MLP neurons of a small language model. Each row is named by its layer, matrix (gate and up: input weights) and neuron, and shows model dimensions 32-127. Each number is 500 + 50 x the weight over its row's rms, rounded and kept within 0 to 999. Numbers have three digits each. A neuron's up and down rows have the sign that makes its largest values positive.
A block is one neuron, or neurons of one layer that tend to fire together. After each block is what it responds to, as a language model described it from the Wikipedia text at the highest values.

L7.gate330:436482490544524501562517431478471503516447445504481488496568522504546493417451412593551556511500523468457460560509545511488514644469514448509518551427567482513565493356530513519541524512387493458531552499515519462506484568554437505463493494464461493462526458401439516426474472444506576518
L7.up330:447556478473472411480526542491463620499568421502462488492475566494570491517532503511518515425572556504441508433403471474509455461501562523517527532521490454525475468523464580500502392480463607562451484459453581392500585483579465371514495500484539520521512584540490451492470528459516449577
Description: Name-internal quotes and hyphens

L6.gate63:521517502531419518538551515435419528530541568644464466510564542500506409502546485464424563381464524524447518568469516537466480558586447488452492542619462426634553558464542459563594513478494396559420471473539503506490498511481605460457591524532574622475513493501574476570524545492512597531
L6.up63:594499458464520470496446466539573587481483467615486428465504486489423529461492540436423496476495469555577524527455563551470564483546523468529442467490509525489515511588480410469507536531503483470439659638479529606461514508464479432482548515536489484502542445458429415475478526431510597484
L6.gate88:545553452546491564525503452521419659520393465498506518520461470415368532452570478475527443496548490487503471471537586481530523492458473536596469433549511603489546488468560537508387582480563503509502533438502540475491528503516505501554470532531454568610503540568557621546556415487424504518
L6.up88:507473604487408467582571505543387519548528463575474528545481473357493550509524524478473462461589396503571453498511574471553502464473524527563467523598427538494480520472508485571555545495497481525479477451523502490543474496529552522464478495460539513582489464516510637488463508561526517541
L6.gate169:499496439532483457442480601481461498482608416489426536526438482484486456506485470451448512456506576507556427588447544512514478488512497494426490588473599488474572562505491562581613491446515521553534505564508574566537571544538480513471493551477497543451440537509437444423467467506575547529
L6.up169:528461464503486564513511507532540361515511493493566478470590563527529419476600485519457478498523479479563441484498562520464471531481490556584416433469450353463513547460463520554495448496478589560458559496434484522563482581465511505471522485442563556456524513472529488498490467458431580535
L6.gate226:527487574593510477529579551453509493548484486572473512610491528452571463464541438558478365451396460468542456448550478581525452490501541509460425541530518441474547395574509556565456511432498462447453488522616549521467463455432512511471484504411478405421570447490481519593470525569494539601
L6.up226:508527507491582475494466538503513506556457439502425506511452413546458594412496484494512518350472558493513444483477438469464434500487488513466531524521477473486478527458456571568495446511522555530431480432431449518535530468441435487511457487555517506432513526563500490478587542509556492492
L6.gate308:427526452517507450471554514376494461515434445546395468481404531479452527481488483408530500500572414472495443597516491433508517507454406496581491502556494489474558587494497565546528453469459567476528465434531479463532559550419409455580488507442547519563536486621466520418548516451588517553
L6.up308:488506482564406523469481545497457513471541520435508519565499547481609522605407480519443494416465434492487540549476488505492551541625609540500502489534566551520513502508578601567573492499499525502431507510510497506511414532482456505563517500570597534541473579522522488572441462548535490501
L6.gate344:621529394554536519475466497449459506503466478438463431530484459484491452482471538519436542567566449509539432523418491503498612407507536474567454502437549492443500522483541472542468564425481480482441480495486457497556501532506537506501441500479509623557503552507528473379630522490561481511
L6.up344:474573550514535587505554569401431410536401476558523415509511409510609440461499465536375488532489508540528550570399446456656416485535521537567494492549430510524475564454407515509449576551423458461489417470452539573574500449521558567487486548478454548475443554481496448454517418469545424453
L6.gate413:477510492549527404536564439445519502555442433490519478539585485479450481505555453515574505560562476513579529539452401483577471512466546461471467585614448526540497470489577549525501503466541576505539554466607468436529539598473557503476469450476559511492484477603628503487468476490473469447
L6.up413:469531486507555476570494492425494467550511571467523534488496541468426478537531389537471509488472553532474502446538478603496535440529516531491430526548442459515494564441626454549412515466529430430475516500562420512457570481440511626502555553542514539463504480545493511557534503490481539490
L6.gate429:520538550525484480522486559515458435532470452448535464515506473455450386544563469489492428516382375503462576601422523522531495423581447526513517490549629436427497496500455484474454458471560484474543502475472492443496473512498462509539440585399450544547475551422498406357494454456461507575
L6.up429:521435430523392414507528587547462515622558506535474515483540522552488443489527429527440522514515490572419417485522472492513493439574478510541456563484479485509498520561457524527474456393489465441488420462561556618492475409428479466585468462538488558527488386439455484496570459471487410572
Description: Coordinating conjunction "and"

L7.gate443:542425425611472533565444515536417530563535497567426496557581505453468546449472491430516522415548558526623540512540511406474503431480466519513487493492520516544528514488599484487531470492547476530453491434405398489485498537499530492422508473428542652466454442535555452488521396549530516514
L7.up443:542565467544524573574540538498591530518430539508562515596544520523540590535542425490576535530463516456488502455505478495432533518510612566470472491503435525532488562478524427589657473597545505505506474463561447462492490532451496448411504489594508443459462543531467575417514451516461541460
Description: Connective and/for

L12.gate50:494512457524443510488476525569362499590463479491530520469505558438586469450503496483526428438530486526508526512584503485416403493529532493512595516535476479512534634479502594463552523491527441470562498479539501468516546494393419476461550550500511428524472492323547488523435514523544499470
L12.up50:547500510510481590553470428485504486438612541491421451509482465483532577383455503390551493467564551442500541503671482460528492550564469569556520474538509469455460553522478475513540504523512484454511520486396559469437496465531478481504433557539507486510427395519474571513552426516523498477
L12.gate128:527512487535434482476513513509549484466545527439496482435450422458493604463443494566419505516473516463485430536473552460446520572444537490442480541534545508583451478530414555448556497517527534445465531505468436495614478485476433463556534519583423555474507468503508519502508520488443416497
L12.up128:512499466612463586482418509632542528528442380510489520459504441555473568522462404481363458456585460476496587540406487560551512545496510429407515463485438412501536401453494445510525480446510498479499588470425515570454393416487473518456512412523528469443501471468475413529504543516548579487
L12.gate266:561576499394508463477559462522536533586460434473541494498516494584388494587475502515512500505386587472568618567412543529585516482428597376465529474514514451583501447563449488440472531484469513476457460480493681589442532514407546527405492496486524516507563543409527414495483441574466420415
L12.up266:563544467527505516573466446545482480549495527527542513481461525479437511435508443497476442614461487531500531567535501480544538545518508370517501573539442542496503450498466489482524466472509522498437596487517546530449427467471460421492434434554543519469439527544594518559466509617549391474
L12.gate287:403507489488541490527524483476594500585449466502531606471539486441579596369394485405464434482497525542475420496498532587437520549593519507492436445510504594572440603507573553460449483539463555441465540339449430463479499516486560560523607531482539552492386579420518452559466570485512484476
L12.up287:537457473457479469510471483437440440516506448466495519515580514538504550533479518539370509541518438531519551386488467533460382493465457503482383483522518608544467591477445517468475465522485413378532481445526477461547547515505422594446504541540432463429492496532496457503488507528515464490
L12.gate325:466512478433521529481520510565528498502466530564588600560601458525559494394531464505519509609517602467390583423549560522496461473503538455557483408524422466554500504487553479494506451514481402472505558476453518399559454562525521441492442540569459407497622500450481511474457584510493489521
L12.up325:404521476527478532484538509556528554478515526474464548426558494530518506538447471553527458476493530551404548457452565569493515467453504476429580474455470498528546485502450445483537458600366492398475507500518527496540429531561574523421380466589337480494562417457565470514523542490477452542
L12.gate333:492541473526504667583508454528417486522491526563463477425528576467384483412541582485499523477459538526413492420484494510526536503492465475523440456527405409550462508539494490522500523537462476533415469524462469484541520454430578495503446569461559525469458524522400542484531505499546496395
L12.up333:442388426474495497519495445558449545598462477539470454431481424494499528522458447438520522524478475547487461494540485500521532448432470537517496502481495437543597486423607520378502450458402468540450494497466494511469458375381577560548502485543430523485617489446619528480424522471483508476
L12.gate396:477495496462518536497442538498410559539460417479433499453515417512481539500474484484474510429561588506536452632496453508425436430543426547467511358554506486515528623485526554521485431448450469483501496541525518526414568434558459502425538472447450490424513526537541511445450510548514405549
L12.up396:412611517438547578496584403494533556516564508611463507512519476529572515463472532475515627434432437435481506545476563586549430454503484466485537592440572542472512471488499530507574490447564539574416506504486462519476589507446497405535494448538478453507457545511604489501572496510515489527
L12.gate447:541509438470533536515522515417515488473541490496475470519569508510446471517465541536425486568382462451532513493417511520471579456458480546540520525450581432454450507597629501495477466488502536549458422502447452518472516516549512531560406514441447472535526506492457352497446562518547492537
L12.up447:478480495511508474526568434476563511585487468464502565413550405461495562532521471449471563425490486535480475531507447469498544478500484521445500504562502437532578533426404465460458555487475578612567488495506405482476403505450615472490470463554485609404598517510482478483549524550532524525
Description: For and function words

L12.gate18:510530508542440449443538645544499386567483493537569509449507449462487564514433446486511540527479499518526422414489444483541497465557529555547429397495394518504527512486477494467458554443535547425519504483438541448492467441399420421592555468482471539642522505480514482491593567540543499500
L12.up18:539446460488573522397565441478487517554454458475505512434556498540518508553538459457472544457358520543580500520523536482469559494497415585508481539491551538550491465469448450519468497557425528488561484517517513507464460490499511498557460463531483561397470493518487483368417594470548439481
L12.gate30:525433541422396563480610535555469503502487534472432416551516502545439550445395522431505551497379514456588444507494492555451480471515558471457495457534522475424507415495559443541544501507474443477490494472581531492433542440506565477559439437481417505535431518511463488467583585476547565480
L12.up30:542556419468508485491367484539527519532554503438461503541521425582460454495555548516497456497426560490546450613514506474465535459578556543562519476486556460567472536550515513503507482550437490476448448607597408564456501494407448492423442458519442558444457454516445481545534588430510555420
L12.gate205:545495542466478504483488476446411468462393520513440560491463520584431444450491515505550538505440438434593446498513584569442458470512497453590541559551589544640504524556570511500582552562504519542443442355545489531486458579456466507499481490454456527445498466545503388543498557522539488422
L12.up205:489495408425542553506454456446486510502503508531533520475575513405388438476499516428450501488509510474546487448484483574546556551472523447532520431465490568501500494621536440393502496496557574517506467517515511478438492507380492498471521393506487542398467521485478520549460511512499501481
L12.gate255:471509494566527500568519489521451540540447510531501503511538501463528419500468500505454526454462436460532503488467537511516517470497489515644526523516421448488552486417455530488454550550462538491443484497533561545614445443405493382515563532479551504629481509554588513555622554523548514448
L12.up255:493552473513475472560497528507406477470553570488409462519530447476460501533469529464479530508422562493548532505588602545550507499458548581570527498512445532509653500545469472538447602506504452475537494475481611560584472460551496408545540462556450589595495530546458489489523498519550565507
L12.gate364:537569554529472491481570439568506593505400481451571545488435398434405532430440572486429460497446466478468491485428458640480564495556449447518422454491383492499544523553416433409459478574505554585532456517500463603585497469513542543507457529517552508514563527453420485515455508505509445404
L12.up364:521422479472470568517507453475454475505476521455549509466417479494572489588435505489494488497535492513479485480511496516551504526646454531497549381448472430614579502423548563460611469452539455506531475482485518490515505436406541522581461341494540560433493534620575586490554511518483438531
L12.gate370:507558471542455519464632443542485519539509557483513537485546587488524460466504499416441506519464473513523438494422594494521499471449623498536565503515436403546595495540415501514517420480531583602507463449506533472525519529488470491518557550471438491522596545414446461512489574477516575470
L12.up370:493410504570465537510515493494541509399514497537487495498512519486570441516463516512587551499435447478459478580454550491531454453509440396570554475598556508512579574464435498429576463470602486583471488488485421506478502517394470531532474594569519504402485497471497443505619562506454533445
L12.gate418:506478525547402496488521527467461393522585494512477366479561466484466591418547528437658454585579442526549480510515535502475425497500439463442436537513523541554464552537501517421477504581512440523468541488473528557455493436519451507530470562449515544511449566498461479474530502468514506542
L12.up418:519506486497479558507508522495532507457490505585451500507523498467442488522624488481465547524461482523511523488511492499472449483491497481536538536480539528516531598514520499521519450462490515472601484402453555348604508525503446428401468447517474408513546522487519533520532558614478482506
L12.gate455:500475561520401462503576521468538491551465470512450469472497488644410529453509513439390485510470536529553474550474541491437522500437558439568481498501501588452491550537455510495542479457556563562513463619477475495587562528415545467485521430476482554377511564498518458409525537566481498557
L12.up455:525584486505553536469522474391527464525460503426579462444575523414530508565577435380496435461490437516534522548457582489405548530561471521532487581525435477554466442549407533444522497521440567498485478521551470571475457511438539487444449469451522610564658470542457457466491523503454471415
Description: Person subject completion

L12.gate34:417599542538435544454547526560509411457474395534401485463545504455411348508423530486502510535504531503498461502519483436481562582605451522502563478510497529563515490541588541503548471439478477531515487549516508514480416463570499541459443593524502485562536503477508579558397401460496521546
L12.up34:534513585525489450510537533483552522544497580448430484376458476506447496481441475493473478506457437549510577453559565511501414464434558570597494595444521504517509533462507522581535537468488527434456523478547558456584507484575439563534472491451533528568488506431595539461501583580487530531
L12.gate67:463584488504465411496468467533508413466488489459446482423526502619463589445466513620596504453531492504466479541548509581491561503541473497461486553562483609499576564549583474551425444491575570560478530563545520528475560464630510443541448492503565505482488428520491547453493421447485569516
L12.up67:507484545583483538638580457501458463482430527562476594507464593497502545486481541461544534464506504516516580483495491456619615430452437514545513641503479508558517537485637500478440558458455471550506538419452504479500541479570497519652549524452536481535422519488510523511562492413473522537
L12.gate90:575438464464471508584454467475504482553531489402532491478540511497488565468506482481552608548476423498581486480461459400532502484517557556592528518473455434540412541453595445536534529353468528495500452513454602472473497488501506512547483474597468465473550513529433476466435496514562492585
L12.up90:453500503477518506516583582560435592550429547435534509458511459549454561510445466495642517521473543541474463539545561482453476636545693468426469565479572527452564515426543557462425541515613549544462590469532475607496474533590539493501477552471478433522522433534469520559503555509491481522
L12.gate149:442489526391495501424479462480488472359527461500494482426447498561439484444442471475508528439547595503452491557509545549455425569515507527503536440530437535510512540600575489418523408492497513529479442501473536494533506530464547526556545581432510552494538496492447524446476487495423547480
L12.up149:520607542478575492416391480506562379463574470562459510512473550538453518468399492463472511484478497442417535532502532614536487533478429524555477446452537563446593536471669483433439528470476520494610475393472563517469583467499480500620468444518441590451479514530560470450449505514507499548
L12.gate252:493569553486527519579451512523527434434506437497575472482488535506438506531395503456564410493515526434559468528603445491550448482433500534613441520463498418529492578486556459535537469414514494501571479478529442462496406528570513506548478505437451586490470415483536483480468501462580551509
L12.up252:419499495510491484468457640486514498439393494458555419512562481505422530509326473510599519470515502568557523485507560410519500500552439559463521447580462505490589591506418350514483489469443488533409551479476475540556553492545441513443410438479471511492513485395567357517498477459443493453
L12.gate280:514522524527455510482437372488476407485485484489437364527551464472414592483524475543533517542496593523504513394435459503518546533432554463469583387496581475470457459542574476502533424536575462445434425501495520521534416499457592503464581520451512521505512622529441495549483482481507478542
L12.up280:499513535534464501477446463439618517502472415487428416628480420550488491550539533481580546508533441522485521510455508521504458536485480493554565526492431467540584483566525550457489396486497524559474494574498437616546540454561475466506472516541538484447553550537410529589402478458516443471
L12.gate330:467471485430437444443471438634458526578622465431489437603562553578431519466484480478538494415450559546451512505473447597456452432555456557514609507485523532503562542596486616479523450492632467503521458616549439485579518489549613516439491512503613542475510501438492472541579485535439505359
L12.up330:458502501527443599466441609467493521556617480523499464557578506476549518537564465547614474424444524438441538523524439426553505464494548454456523508488512583494452408470559464443428480385474482544485367528439483519499511489541471446475492454453455430525472565511531493479454538542606573459
L12.gate449:526447596565569458485442500463502468453482412524583542487557483516489448495493491572440595479511419399508546419471479489474533500566500435559446437412476595469566504520590477484557437484520460544418509439442569540473493515514469525480453459556540502447486503514551529494443622516461456590
L12.up449:502518499485597487469485563491470453527429472474472514452528514477529449498517498497513521449583537537543585516545472431491431472473465491453434519539508477491498502503675491521468550483493598552576520502390508537484529495560529493465595536421540511546450489458439466463516515528514508547
Description: Mid-word junction pieces

L7.gate246:541541453548512565459505441511549481563599496540458515435506452494464436527546504544499504493428562480537561423517544615576446555588513473577441472503527540542495493517459471426473526507510472535479537427500491505437504440435358528509471511531462431485448547554541530510447489496548520583
L7.up246:511492492499442511407528439507392518524473465537427574518451514454506483499436505518544467543479554515552561442637552521546535407533475506575564476535541499431544537503534512500618469463505539440459458471513553548466520501510540469493455651498515550436524419470549499483555536466421494442
Description: Adverb/connective word endings